From a checkpoint of a small transformer trained on Wikipedia: width 256, no biases in attention or MLP.
MLP neurons of a small language model. Each row is named by its layer, matrix (up: input weights; down: output weights) and neuron, and shows model dimensions 160-255. Each number is 128 + 32 x the weight over its row's rms, rounded and kept within 0 to 255.
After each neuron's rows, "fires on" lists the tokens most often at its 100 highest values on Wikipedia text that the model never trained on. A number after a token or word is its count.

L11.up40 [183 172 166 148  84  98 148 192 158 132  95 114 117 114 137 110  87 134 101 156 163 172 123  89 143 143 135  84 131 119 140 136 165 127 163  88 167 160 135  84 120  88 138  49  84 134 104 189 149 121 113 158 118  62 164 149 144  92 176 148 115 132 164 156 162  89 121  69 134 150  24 153 124 158 107 124  77  86 113  74 114 176 133  99 155 131 118  69 143 176 118 137 170 149 174 104]
L11.down40 [146 169 145 121 116 155  61  82 125 151 187 128 133  70  94  93 179  58  95 143 131 122  91 139 127 168 123 130 109 140 134 105  93 128 124 133 126 120 198 177 110 179 176 131 125 124 182 183 148  81  32 124 139 106 135 155 136 115 140 142 101  72 111  74  75 171 147 151 143 108 134 129 107 157 104 194 130 122 147 147 156 119 156 121  48 107 145 132 125 135 181 123 130 183 129  75]
fires on: "ed" 26, "ell" 16, "1" 9, "2" 6, "ated" 5

L6.up161 [132 121  68 136 125 126 109  77 129 148 123 177 146 144 120 171 115 155  89 140 123  50  92 149 162 111 101 207 153 114  62 179 110  68 128 103 121 182  63 110  95 125 101 173  85  61 119 175 177 146 125 146 176 108 188 159 123 109  84 134 125 121 178 139 165 126 144 117 191 151 177  90 131 135 182 134  89 156 141 144 133 118 112 144  90 171 133 148 109  56 132 124 100 130 151 117]
L6.down161 [202 112 148 109 129 138 110 138  86  82 109 115  90 112  92 116 139 119 127 141 144 124 109 159  53 109 126 115 135 158 149 129 143  87 191 134 137 197 127 180  85 162 151 142 142 118 121 159  76  70 165 108 144 146 104 118 113 167 149 128  75  96 130 101 134 148 150 148 155 112  93 140 116 120 166 173  91 127 132 140 109 137 157 209 147  95 141 154 156 109 135  99 146  97 142 118]
fires on: " and" 61, "t" 7, "p" 6

L2.up188 [157 122 187  97 157 183  92 113 146 134 138 104  95  96 149  54 159  70 171 120 168 119 119 107  99 142 107 157 160 130  70 130  81 159 128 162  66 182  63 113 108 149  37  74 138 130 136 117  98 138 195 115 144  88 101 181 107 170  93 170  50 143 116  88 134 145 133 112 143  91 164 149  80 141 146 169 181 105 133 127  37 168 161 112 161 175 130  75 106  86 147 156 229 163 118 114]
L2.down188 [136 117 145 173 131 130 126 153 145 179 107 148 101 157  91  76 107  62 166 114 169 114 119 125 155 143 184  98 149 121 115 148 150 103  29 168 125 133  91 110 106 135  85 137  95 169 230 137 119 106 123 103 183 184 169 140 111 137 154  78 131 101 144 116  86 174 128 126 152  81  69 155 105 146 121 115  97 118 160 123 162 138  92 158 106 104 192 113 137  91 161 109  70 141  69  96]
fires on: "ch" 24, "e" 21, "k" 16, "en" 8, "ay" 7, "ork" 6

L6.up679 [132 117 104 103 153 144  90  98 147 168 153 132 119 148 196 122 143  71  93 112 125 148 126 142 152 154 140  92 186  78 135  76 152 106 144  79 199 148 141  97 140 169 144 182 118  85  91  75 133 128 154 149 183 116 105 121 157 168 187  76 136 133 123 153 156 168  50  91 106 136 112 149  68 167 138  91  95 137 169  93  90 169 104 169 171  96 117 120 215 104 122 109 213 190 118 136]
L6.down679 [140 148 158 134 123 134 188 159  88 112  89 102 153 164 100 151 122 202  84 149 135  95 131  87  78 161 168 132  90 119 143 162 110  94 144 129 129  97  95 210 132 103  94 126 111 146 140 151 110  52 114  91 183 147  99  85 144 100 140 152 123 177 128  89  34  78 166 131 136 127 145  92 170 110 137 119  85 125 106 165 105 153 176  96  77 134 111 102  93 127 103 107  68 159 140 117]
fires on: "ur" 27, "ad" 8, "i" 7, "or" 6, " of" 6

L2.up307 [ 94 191 100  98 130 112 110 126 118 147 201 135 137  68 151 117 229 136 139  98 136 109 115 123 109 178 140 125  74 166 134 197 127 121 166 145 181  90 155 121 147 118 115 126 157 122 163 107  72 176  93 152 100 144  89 131 159 131 112 112 176  98 159  78 130 222 131  66 140 165 176 139 110 163 181  90 158 114 141 140 146  79 143 143  95 137  56  84  90  72  92  97 125  93  97  87]
L2.down307 [151  88 108  90 127 131 190 131  91 125  76  56  95 128 134 122 166  86  95 131 145 173  59  96 110 139 118 112 148 123 135 109  89 157 126 115 120 136  65  96 146 159 141 118 143  68  92 147 173 157 121 124 104 133 147 127  98 199 129 161 105 119 128 162 157  67 171  80  99 133 121 112 185 125 143 102 126 130 118 141 127 187  97 143 155 167 115  87 139 159 148 179 132 183 106 162]
fires on: "ia" 24, "oun" 9, "ed" 8, "ated" 8, "a" 7, "est" 6

L12.up775 [107 115 185 144 114 137 151 108 228  87 157  86 189 168 148 166 135 187 131 142  86 127  79 112 169  22 145 125 154 106 168  98 160 147 134 125 137 121  94 124 152 128  93 139 162 136 114 133 114 176  72 105 100 178 119 116 150 133 141 123 124 119  64  81  66  87 113 120 114 128 131  89  96  87 146 123 167 182  91  93 106 119 169 128  83 128  69 140  98 132 131 109  89 124 119 190]
L12.down775 [154 122 106  92  90 108 134  95 117 107 142 160  83 172 147 130 112  56 139 143 136  93 153 127 117 123 110 207 104 187 187 140 123 126  81 125  75  89  83 139 116 199 145 166 108  89 130 149 101 153 122 203 126  83  82 113 166 163 143 109 129 161 123 135  85 151 127 111  53 135 137 129  95 142 163 104 114 145 103 108 116 164 126 166 147 118 143 157 115 148 166 132 124 119 123 152]
fires on: " in" 36, " of" 14, " at" 13, " to" 9, "ear" 6, "ound" 5

L6.up881 [137 100 122 117  96 176 129  32 149 104 153  93  99 128 142 145 125  81  79 117 159 133  98  83  90 144 120 150 116 192 145 135  82 108 130 158 130 196 132  91  73 121 192  90 120  92  66 161  95 155 197 105 120 138 138 129 126 122 148 113 142 126 138 123 119 158 129  65 182 147 131 134  91 122 153 125 122  93  83 139 160 110 118 140 108 101 104 103  94 109 162 105 112  70 159  74]
L6.down881 [142 150 114  82 130 119 128 141 154 128 151  93 127 148 155 127 116 114 109 126 125  65  95 138 141 136  84 138 157 133 146 162 109 107 144 121  46 134 132 142 110  95 183 103 172  86  68  99  92 127 119  96 150 167 150 124 208 166 150 111 169 130 132 155  72 146 114  69 101 153 174 101 125 117 162  64 111 132 103  64 132 116  83 192 144 146  68 128 159 168 131 144  76 139 130  95]
fires on: "n" 33, " kn" 25, "on" 13, " ne" 11, "or" 5

L11.up325 [132  83 187 131 135 117  94  53 174 124 174  72 182 124 122  91 122 133 182 141 184  83 128 168 154  90  89 140 175  96 148  85 104 199 138 143 105 131  81 127 109 113 113 192 179 109 100  89 101 120 114 145 185 111 120 156 156  79  88 111 122 117 146  79 118  58 122 124 114 166 123  84 131 109 145 105 170 135 135  95  92 177 122 120 108  98 107  72 130 140  65 132 115 152 107 164]
L11.down325 [144 110 128 162 100 110 143  96 157  90  84 133 136 129 178 140 135 111 182 136 115  98  89  62 132 149 131 168 108 116 145 147  88  99 146 165 129  93  85 157  99 111 138 139 192 105 179 121 130 157 141 162 143  95  82 135 188 133 170 108 122 141 110 116  88 125 114 133  99 149 121 161 133 123 207 181 106 130 145  82 123 129 111 111 124 108  77 148 148 128 122 139 157 105 169  69]
fires on: " by" 21, " of" 16, " at" 14, " to" 13, " for" 12, " only" 5

L11.up252 [136  71 152 132 129 126 110  61 138 180  98 142 131 132 119  95  92 134 104 107 122 103 174  22 148 100 102  90  88 114 127 146 114 178 122 147 158 140 128 106 113 125 177 126 162 143 164 163  99 120 109  69 155 120 180 165  92 145 155 153  68 127 102  77 144 131 115 129 123 170 179  86  82 151 145 149 192 137 143 128 153 107 139 186 121 126 135 195 138  91 148  90 121 134 122 177]
L11.down252 [131 173 143 105 149 155 133 102  98  74 154 196 145 183 166 132 121  68 145 150  96 107 161  80 165  95 132  71 158 107 109 139 124 211 112  93 125  96 124 111 128 106 131 129 177  70  97 108 177 113  99  79  97 161 153 141 138 102 136 140 102  58  98 168 153 152 151 110  63 169  91 147 126 120  93 121 165 108 101 160 142  71 129 159  94 181 137 109 135 115 143 103 145 195 154 169]
fires on: " W" 80, "w" 9, " w" 8

L2.up622 [117 104 150 147 128 125 115 176 119 158 144 171  48 129 153 131 107 101 124 163 153 128 120 184 155 181 151 108 127  95 179 161  97 103 100 124 145 103  74 113  78 158 140  91  87 161 166  93  97 122  56 126 157  98 149  95 157 153 100 150 133  91  82 122 131 168  99 133  69 124 135 186 148  88 131 174 130 150 126 154 115 181  95 189 123  77 114  73 179 119  90 132 139 173 118 162]
L2.down622 [ 96 120 140 144 134 160 164 186 167 130 151 129  88 141 131  91 117 108 153 152 109 122 109 123 140 148 154  77  98 129 101 142 147 121 147 124 165 104 109 214 145 148 147 148 133  85  96 122 133 105 185 187 128 160 111  98  46 173 132 103 158 133 125 141 157 116 149 130  87 127 114  89 114 107  82 217 134  89 159 126  95 126 110  87 103  71 123 100 165 157  99 137 110 121 217 154]
fires on: "ra" 22, "ad" 18, "an" 18, "a" 13, "ai" 7

L2.up204 [140  73 125 102 140  95 127  93 175 131 136 163 153 166 118 133 106  98 120 107  95 138 102 131  93 160 120 109  91 197 118 128  93 129 120  90 143  82 110 139 100 147  82 109 104  59  68 141  97  80 179 101 146  96 128 127 134 100 130 126  89 121 151  73  84 136 105 106 142 166 168 164  80 137 170 153  75 113 100  47 192  82  71 110  96 111 167 161 114 161  65 119  82 117  83  62]
L2.down204 [122  98 152  88  95 144 110 159 141 119 103  97 152 173 119 181  98  67 112 136 114 143 135 111  92 121 179 137 123 131 120 171 124 193 109 104 137  87 165  83  92 154 146  98  55 135  81 161 148 113 139 159 105 137 148 128 151  98  90  73  98 114 112 111 142  63 169  62 109 105 122 110 143 117 144 100 161 168 116 118 114 146 101 103 103 132  99  90 150 136 164 103 115 110 125 106]
fires on: "il" 29, "ublic" 20, "on" 19, "ll" 8, "t" 5, "or" 4

L6.up845 [118 126 158 148 143 163 130 124  93 144  86 102 100  94 110 128 115 126 109  90 126 140 141  71  97 132 151 125 137  86 119 137 177 149 101 100 108 101 184 138  94 101 165 202 175 110 152  99 103 153 117 144 155 124 144 173  75 127 147 190  91  71  76 150  86 110 107 144  77 122 160  87  74 200  58  80 133  83 151 151  95 152 189 121 155 147 133 146 142 111 115  89  73 147  78 116]
L6.down845 [ 81 161 146 126  64  82 101  98 150 128 129 143 197 131 187 116 130 129 135 142 141 112 125 123 136 150 143 136 100 156 120 152 201 127 144 209  92  49 116  96 153 134 182 128 105  90  89 123 111  75 129 110 170 136 186 103 172 197 169 130 103  70 197 112 108 157 108 176 109 110 123  94 167 119 111 133  97 113 136  97 179 123 178 209 134 113 134 112 142 153 124 144 113 189 182 103]
fires on: "e" 17, "3" 15, "w" 8, "t" 8, "{" 6

L6.up262 [ 68  97 160 142 123 143 108 138 149  85 162 114 202 127 164 181 187 122 109 108 117  83  81  96 114  78 135 123 103 145 161 144  74 165 119  96  83 130  95 166 133  95  91 145  93 110  95  75 161 121  99 136 121 189 163 105 118 135 175 103 134 149 119 132 137  97 107 157 106 133 126 151 128 176 154 125 179  75  85  93 155 120 120  94 145 101 104 101 168 146  99 123 148 105 168 181]
L6.down262 [139 104 163 129  79 128 153 126 146 183 110 127 147 137 160 109 151 105 131 117 103  77 162 102 133 146 102 140 118 176 129 164 103 138 192 121 119 132 124 147 109 115 100 131  33  65 112 136 146 112 182 196 123 117 147 101 202 125  96 134 212 144 162 157 118 178 166 112 107 128 117 125 167 125 111 171 187 214 124 101  73 137 134 106 100 132  74  98 115 151 153 140 174 140 117  93]
fires on: " from" 42, " at" 14, " of" 9, "ince" 8, "ear" 5, " between" 4

L12.up696 [113  72 115 125 146 153  79 180 117 123 113 117 141 131 198 140 142 150 134 108 125 138 114 160 101 209 180 142 161 186 112 121  85  88 111 129 140  85 109 112 129  73 150 113 170  84  86 105 124 113 109 139 144 150 162 126 166 109 144 112 110 150 186  93 102 121 151 125 108 161 158 111 109 168 138  53  75  51 160 132 174 130  86 170 134 120  92  51 156 130 128 117  84 137 183 157]
L12.down696 [119 107 125 120  71 121 152 103 100 137  94 152  99 135 118 178 142  41 140 147 120 134 165 121 117 123 115 164 125 109 120 125 160  63 111 123 133 171  97 124 127 157 168 142 255 110 135 110 127 113 109 119 117 133 159 134 183 172 127 120 139  89 129 160 136 120 110 175 118 102 119 151 150 127 193 181  96 115 113 109 130 131 159 113 162 156 115 110 127 145 141 149 124 114  80 130]
fires on: " and" 52, "," 14, " as" 10, " |" 10, " –" 5

L5.up77 [125  76 150 169  98 181 123 154 131 138 155 142 108 140 128 118 105 114 137 111  79 143 152 130 129 143 124 103 105 160 113 158  73 164 115 108 133 196 128 123  81  60 129  73 141 116  94 121 131  99  81  61 116 156  84 137 183 121 126 177 127  71 148 110 187 126  76 122  93 173 181 141  99 116 104  83 113 100 167 133 147  86 154 197  75  94 148 173 145  88 143 140 166  73 147 188]
L5.down77 [ 98 121 175 136 110  65 149 131 117  92 109 133 131 133 115 118 144  56 156 129  93  38 105 114 129 138 109 135 152 137 110 159 131 110  98 188 211 129 164 102 113  95 165 110 141 124 131  92 101 142 125 105 151 176 147 146 110 125 166 112 122 125  92 171 177  95 102 127  50 187 148 110 166 126  71 112  86  68 211  97 133 105 150 131 117 145 135 110 142 154 169 116 129 158 154 152]
fires on: "w" 42, " w" 39, "ast" 8, "ew" 6

L3.up120 [ 78  76 124  98 109 138 167 108  88 156 123 120 123 108 148  87  89 161  99  71 159 125  80 172 110 128 120 145 115 129 128 158 157 183 128 132 158 132 120 107 125 143  76 117  64 113 157 116 110 146 128 142 114  95 156 165 130 151 178 180 156 145 180 162 114 133 140  90 151 185 117 118 161 129 116 176 139 141 123  93 106 165  69 136 145  99 119 170 110 112 145 120 130  68 169 110]
L3.down120 [ 64 135 149 139 115  61 140 160  97 106 147 146 157 185 133 174  79 120 139  84 138  91 134  97  96 146 128 125 158 133 147 121 120 167 130 178 119 102 192 158 173 122 130 163 124  64 204 137 118 114 150 116 116 136 149 106 156 207 127  92 132 145 124 123 124  85 137 132  64 146 191 122 134  90 109 141 111  35  88 126  63  95 125  80 119 134 188  94 126 143 107 152  81 103 114 114]
fires on: "." 60, "and" 7, " |" 6, "ol" 6, "ir" 5

L12.up826 [130 110 120  93 149 134  83  93 123 149  88 121  92 185 124 108 115 189  77 147  94 211 140  73 127 187  75 132 165 136 115 103 123 133  85 163 121 131 140 104  94  44 119 125 196 137 143 192  96 187 112 124 134 205 169 130 176 141 208 177 111 106 123  84 125 127 124 125 100 180 127 140 130 107  90 142 211  74  83 131  95  88 167 115 216 112 125 123 154 112 140 132 152 141 144 158]
L12.down826 [ 83 122 125 110 126 104 142 140 141 120  65 110 111 115 128 116 130 123 143 147 123 117 149 153 117  77 117 181 119 118 124 117 111 179 144 115 152 127  84 122 181 140  75 140 204 132  55  98 131 144  93  88 119 175 145 171 183  85 163  79 135 109 198 134 155 125  78 110 121 120  95 109 132 128 135  97  58 165 155 127 135 136 126 118 113 134 107 133 162 139  58 121 135 154 161  70]
fires on: " W" 18, " w" 16, " |" 12, " the" 9, " a" 7

L2.up23 [119 118 106  94 172 125 130 143 122 138  91 168 133  93 132  77 147 158 161 158  95  98  68 100 119 170 160 135 150 162 130 121 152 143  94 118 117 126 156 140 142 132 113 150 132  71 101 126 105 162  89 116 116 121  93 158 161  93  89  88 156 175 149 147 158 204 157 112 148 109 127 165 121 126 175 126 122 154 122 158 208  80  93 122 130 158 136 142  55 137  95 149 161 112 121 113]
L2.down23 [133  90  97 162 115 122 155 160 125 106  71 216 107 128  94  99 101 151 138 135 184 144  99 109 173  96 183 103  81 107 130 165 218 127 102 147 153  83 176 181 135  94  68 151 110 109 136 148  85 167  99  89  82  76 148 167  84 134 152 147 114 135 138  66 102 146 213 161 179 162 133  95 173 113 140 116 158 163 155 115 174 107 123 113  97 165 203 113 124 126 124 155 147 117  92 151]
fires on: "j" 21, "art" 16, "ated" 15, "l" 14, "oll" 7, "ia" 7

L7.up320 [ 95 141 111 147  60 188 119  97 128 101 136 154 111 170  97 141 166 147  90 131 170 179 122 146  97 137  94 107 184 143 106  99 136  74 153 142 171 103 140 153 180 119 112 163  81 143 152 211 157 149  98 129 150 134 139 127 158 163 170 112 153 178 177 101 115 130 133 153  82  99  87 112 163 122 164  78 173 129 119 132 184 149 157 140 123 142 151  59 156 131 146  60 169 119  92 138]
L7.down320 [135 137 110  71 162 118 198 187  83 189 174  78  49 105 126 138 105 126  69 133 128 133 132 113 140 129 187 190 106 140 191 159 111 148 106  94 162 148 131 150 119 128  97 119  81 103 135 117 119 127 105 159 133 106  83 108 101  88  83 184 142 126  87 122 109  68  76 165 179  68 201  92 135 200  97  94  99 105 175  99 170 140 156 119  73 132 157 167  65 162 130 198 109 162 158 191]
fires on: "o" 25, "om" 10, "ar" 8, "ly" 6, "b" 6, "ard" 4

L8.up332 [103 143 150 135 150 166 111 145 163 136  92 145 183  96 151  92 183 102  92 133 168 180 116 138 143 181 122 161 100 192 137 111 161 133 114 128  81 189 120 168 152  83 151 155 138  87  74 120 103 111  99 159 166 116 145 136 167 158 133 125 111 136 134 106 108 172 123 122  72 110 113 123  81 152 121 146  89 158 122 178 123 100 149 153 134 122  64 102 124  67 170 139 130 107 129 114]
L8.down332 [128  90 132 124 134 100 137 107 139  85 166 110  99 143 159 123 161 116  88 155  93 118 161 160  77 107 172 131 193 165 131 144  79  73 169 127  90 132 171 144 135 156 138 131 255  98 115  88 148 111 109 175 106 138 157 124 129 147 113 128 135 141 138 116 138 140 125 170 120 157  87 166  85 122 145 159 101 111 123  80 149 155  95 127 104 110 143 118 111  79 104 143 108 152 112 176]
fires on: "," 32, " –" 21, " of" 14, "-" 13, "s" 7, ":" 4

L3.up390 [123 120 162 125 112 172 124 177 127 135 129 109 114 139 141 155 103 108  91 114 158 144 101  94 123  91 177 157 135 186 137 112 135 116 126 147 117 149 107 163 129 185  48 106 190 191 100 152 118 110  69 110 115 133 142  90  47  63 156 147  88  99 133 127 127 107  99 116 137  91 158 153  85 165 134 103 176 136 118 159 149 172 165 196 135  83  92 195  99 144  53 139 123 131  65 115]
L3.down390 [114 129 129 122 135 119  94 181 114 123 190 146 132  94 150  87  77 157  87 170 129 167 137 102 109 122 128 118 118 133 125 118 132 114  80 172 158 163 110 126 174 147 137 105  89 117 102  77 102  56  88 137 107 106 124 134  82 153 110 126 143  85 114 119 119 136  92 162  82  62 100 150 104 130 108 101 123 205 106 166  67 153 160  96 103 168  83 130 195 151 182 140 102 111 116 123]
fires on: "al" 42, "ral" 14, "q" 6, "w" 6, "ing" 5, "ed" 5

L5.up780 [149 129 153 102  89 115 112 115 117  92  97 112 101 168 137 165  98 109 102 156  99 176 106 100 170 100 106 119  98 166 143 134 162 169 142 146 158 189 134 118 109 163 159 101  97 158  78 175  38 204 110 158 213 109 157 176 112  97 104 145 149 101 134  63  93 122 142 147 101 113 142 161  74 145 104 123 141 123 162 190  88  97 131  95 146 111 118  89  91  77 100 133 132  93  75 108]
L5.down780 [150 102  94 110 110 172 111 169 100 144 143 134 150 107 168 103 128 143 164 118 126 109 138 144 100 184 134 138 149  92 174 145 120  93 137 122  99 103 119 102 172  90 146 127  95 119 135  53 155 138  95 143  72 168 141 126 134 113 128  78  62 106 126 107 151 120  61 106 156 122  81  75 139  76 168 150  65  75 153 135 116 172 162 137 132 117 185 127 187 109 159 126  78 124 119 135]
fires on: "il" 24, "ed" 11, "a" 9, "ely" 8, "ate" 7

L5.up290 [153 188  83 128 129 190 109 123 138 118 119 188 123 150 152  70 118 106  83 156 142 124 147  94 108  83  89 117 102 110 138 145 149  98 115 130 134 151 104 161 133 100 153  89  58 146 206 136 124 158 140 109 120 124 164  91 187  63 130 133 177 211 167 110 132  84 128 117  80  53  60 139 114  94 169 117 179 136  85 142 131 153 106 172  86 193 149 119 129 123 135 103 187  61 128 172]
L5.down290 [153  83 117 149  79 119 152 139 115 129  96 196 114 116 175 110 108 171 116 148 104 110 142 137 111 128 132 163 144  94  85 116  97 131 121  83 118 138 137 144 108 100 106 180 128 170 102 173 135 172 105 143 183 130 155 172 181 167 131  96 105 129 101 141 135 127 137 100 155 167 157 199 147 133  83 160 162 108  79 165 158 112 127 141 101 119  81 100 152  84  76 126 116 114 179 143]
fires on: "ar" 57, "y" 14, "ly" 8, "ut" 4

L8.up557 [ 79  52 118 104 123 129 132 136  85 150 143 158 135 120 178 151 132 108 124  97 118 124 116 151  95 153 130 152 148 226 128 180 102  78 150  75  56 112 194 124 115 103 184 106 210 151 127 121 129 113 131 181 106 110 119 178 118 141 155  90  99 119 156  94 125  90 180 113 100 124 144 146 116  96 146 120 130 101 128 158 107 151 111 158 107 165 143 103 117 145 143 141 206 106  76  86]
L8.down557 [146 125 138 172 132 140 170 107 122  89 158 129 187 125 183 137 124  22 111 149 129  86 142 105  94 104  98 201 149 140 160  82 187  61 145 163 116 104 119 181 104 108 124 127 239 138 114 180 104 162 105 141 156 118 103  47 166 131  97 160 138 125 159 156 106 150 136 123 137  94 128 114 162 137  95 176  92 159 149 171 158 127 165 152 104 116  26 128 117 123 119 115 167 152 136 130]
fires on: " |" 54, ";" 25, "," 10, ":" 7, " –" 4

L11.up256 [100 130 111  94  97 129 121 106 197 139  85 148 119 151 110 149 156 140 133 152  94 127  98 108 144 125 112  86 131 151 177 192 167 177  76 159 114  89 100 164 151 106 151 111 118 132 152 150 110 126  87 109 123 162 165 131  96 126 125 113 105 100 113  77 138 167 123 127 118 172 134 104 106 102 146 126 137 132 124 135 182  99 155  97  27 210 179 168 102 187 154  85 147 107  84  83]
L11.down256 [109  62  71 104  86 147 168 105 125 123 117 180 146 165  89 156 121 133 107 100  82 160 109 154 116  99 146 158 125 112 131 158 125 185 131 120 113  89 133 103 160  79 119  86 117 153 177 155 173 144 152  86 141 186 141 127 171 156 178 138  49 103  90  59 143 124 141 140 114 160 151 162 136 164  97  96 187  72 112 109 151 107 175 130  94 151 163 153  92 128 157 100 154 120 114 149]
fires on: " W" 66, " w" 21, "w" 5

L2.up722 [ 89  84 102  83 125 143 173 183 129 162 190 113  76 125 109 116  91 114 119 118 158 121 141 146  70 174 110  92 166 145 104 133 121 152 126 133 116 178  54  60 119 157  96 169  98 142 127  94  99 120 112 125 124 110 106  91 129 125 175  84  46 160 141 103 107 166  99 163 121 173  80 152 100  93 147  93 137 149 182  89  74 181 135 115 141 144 140 127 167 145 155 172 179 150 111 138]
L2.down722 [119  89 146 181 156 119 126 159 175 204 108 121 152 151 129 161 133  43 145  68 114 109 150 114 122  89 165  99 156  84 108 162 177 140  57 110 127 108 153 109 161 149 118  96 100 124 118 135  93 115 137 155 117 137 144  96 139 131 162  84  85 169 123  99 146 178 153 110  88 167 182 173 169 114 105 141 194 119 132 140 105 143  66 206  85 142 148 130 118 115 138 113 128  97 112 148]
fires on: "ad" 22, "id" 15, "ra" 14, "en" 14, "." 13, "or" 10

L3.up272 [167  94 179  96 105 197  71 164 159 163 162  97  86 137 126 117 145  85 115 149 124 104 154  99 130 143 108   3  86  89  66 177 118 116 113 139  73 173 118  81 159 154  79  86 140 162 140 102 144 142 134  77 135 128 127 179 126 144 114 178 141  72  75 119 158  79 126  97 139 148 187 128 143 145  87  93 131 120 121  81 176 125 144 119 110 139  75 107 141 112 126 193 142 187 121  77]
L3.down272 [ 75 186 141 120 131 122 124  85  92 203 100  76 151 174 131 113 114 129 139 103 146 100 108 162 114 164 153 123 152 153 167  76 159 121  89 128 149 120 118 155  67 112  79 154 144  88 162 172 135 150 111  86 122 127 176 133 186  89 163 147  74 154 124 104 133 173 119 114 162 138  86 113 159 162 185 149 110 155 137  99 157 131 174 172 108 150 122 177 132 110 145 115 100 153 121 103]
fires on: "ing" 48, "et" 14, "es" 7, "e" 6, "en" 4, "ers" 4

L5.up658 [ 72  95  91 196 136 123  72  86 103 113 141 138 153 110 108 108 109 165 144  82 164 156  94 171 131 112 117 138  89 108  85 178 112 111  91 121 166 126  95 130 122 161 135  91 108  94 144 171 158 105 168 125 157 145 167 134 138 126  95  62 131 142 139  87 129 155 141  68  71 132  97  46 141 136 159 143 122 147 182 130 123  66  88 115 190 142 150 128 126  77 122 120  93 176  93  88]
L5.down658 [ 79 133 114 142 117  91  68  97  95 100 165 164 102 116 159 119  99 108 108 152  93 140  75 160 194 122 135 172 123 168 108 134 115 148 156 169 121 136 114 165  68 117  76 121 184 143 136 155 102 129 148 106 177 207 104 167 155 163  71 206  56 145  87 101  87 140 125  68 112 152 182 147 143 150 129 157 116 157 134 104 145 145 171 140 148 166 118 149 132  87 135 126  92 174 114  98]
fires on: "t" 33, " be" 31, "p" 14, "ch" 5, " " 4

L6.up319 [ 86  90 144 105 141 144  94  70 113  92 107  86  86 101 186 147  58 133 108 163 141 177 153 112  86 142 156 126  40 141 158 105 134 165 113 122 129 103 144 143 105 161 109 135  98 124  91 143  74 143 126 108 127 110 116 101 141  81 131 167 146 127  89  67 122  94 161  67 151 155 137 136 106 148 136 115 134  85 153 145  95 137 139 171 135 104 167 138 119 105 134  98 132 151  97 104]
L6.down319 [178 202 100 143 108 122 170 125  79 158 134 203 168 110 132 120 132 122 139  77  69 112 104 165 156 179  82  46 116 107  90 101 166 164 136  99 127  86 140 162 106 135 105 131  46  87 122 181 167 156 169 106  97 131 152 151 167  84 157 136 169 125 124 109  89 148  90 123 112 130 121  79 104 139 107 108  81  97 105 134 188 150 122 104 140 158 158 110 131 134  99  51 170 116  95 133]
fires on: "h" 24, "ing" 13, "ed" 7, "ost" 6, "ad" 5, "ate" 5

L3.up657 [122 142 129 178 173 129 140 164 142 116 133 152  95 164 186  89 111 163  64 135 153 142 100 124 101  99 114 138  86 159 121 142 143 122 149 146 143 142 137 132 147 188 116 131 109  63 150 140 132 125  72 107  77  62 121 157 155  34 161 156 149 148 124  61 163 100 141 102 104 106 141 111  70 187 180 142 132 121 104 168  61 158 121  95  95  99 141  78  96 123 132 131  87 114 116  76]
L3.down657 [ 59 122 105 133 104 105 115 114 150 213  99 123  89 157 147 102 113 173 142 135 127 104 134  94 203 107 107 138  66 103  90 110 172 110 153 143 187 176 130 135 150 164 144 118  29 133 101 148  97 111 134 142 128  49 128 171 102 112  83 114 126 150 128 134 143 176 100  83 134 112 103 106 107 140  91 143 118 128 153 100  94 145 153 135 125  99 168 146 142  79 179 148  69 111  63 107]
fires on: "." 27, "ge" 19, "ate" 13, "ing" 12, "age" 5, "h" 4

L12.up504 [ 80  95 125 101  91 107  93 180 136 144 101 120  92  81 143 156 172 130 188 134 175  60 167  89 106 200 110 104 157 165 157 102  95  62 119 131 124 129 104  94 130  68 100 100 136  97 120  81 142 104 132 174 123  96 136  83 169 116 163  97 105 154 132  57 103 129 147 129 141 158 166 123 204 127 184  79 107 134 124 143 150 141 134 128 147 121 119  74 156 135  98 148 123  97 144 138]
L12.down504 [143 134  90 139 130  90 159  98 141 130  91 106  73 110 193 164 134  18 128 101 125 117 103 115 124 143 143 113 114 149 138 122 103   0 137 144 156 119 112 107 146 132 161 136 255 141 156 146 133 125 122 171 117 156 112 122 184 132 109 105 114 128 159 119 143 126 100 111 113 106 163 153 124 129 176 142  91 133 115 143 105 123  79 136 127  77 121 106 126 151 130 117  92 133 121 140]
fires on: " |" 53, "," 33, " and" 4, " by" 4

L8.up83 [132  91 173 129 153 157 156 139 112  77 125  62 117 180  96 156 188 126 121 105 119 135 148 128 101 150 169 119 149 165 175 140 148 165 130 120 114 158 121 113  38 158 113  77 158 142 129 144 111 173  82 165 135 116 111 128  66 119 187 136  81 114  87 145 172 167 144 104 177 106 113 142 118 146 104 161  91 122  85 100 185 130 155 121 122 141 141 125 170 129  69 164 111  85  93 106]
L8.down83 [134 189  63 128  40 103 113 158  99 208 110 152 111  37 143 147 125 110 164 161 107  78  73 146 151 131 134 145  58  81 163 160 191 131 124 137 173 144 101 167 157 122 103 130 144 123  62 128 159 102 113 126 134 125 123 109 180 183 114 150 140 100 122 117 109 137 161 160 159 118 109 152 169 159 109 110 150 118 142 168 110 142 126 118 119 104  78 164 112 144 117 149 176 136 110  69]
fires on: "ed" 19, "ort" 8, "ight" 8, "ent" 6, "ing" 5, "er" 4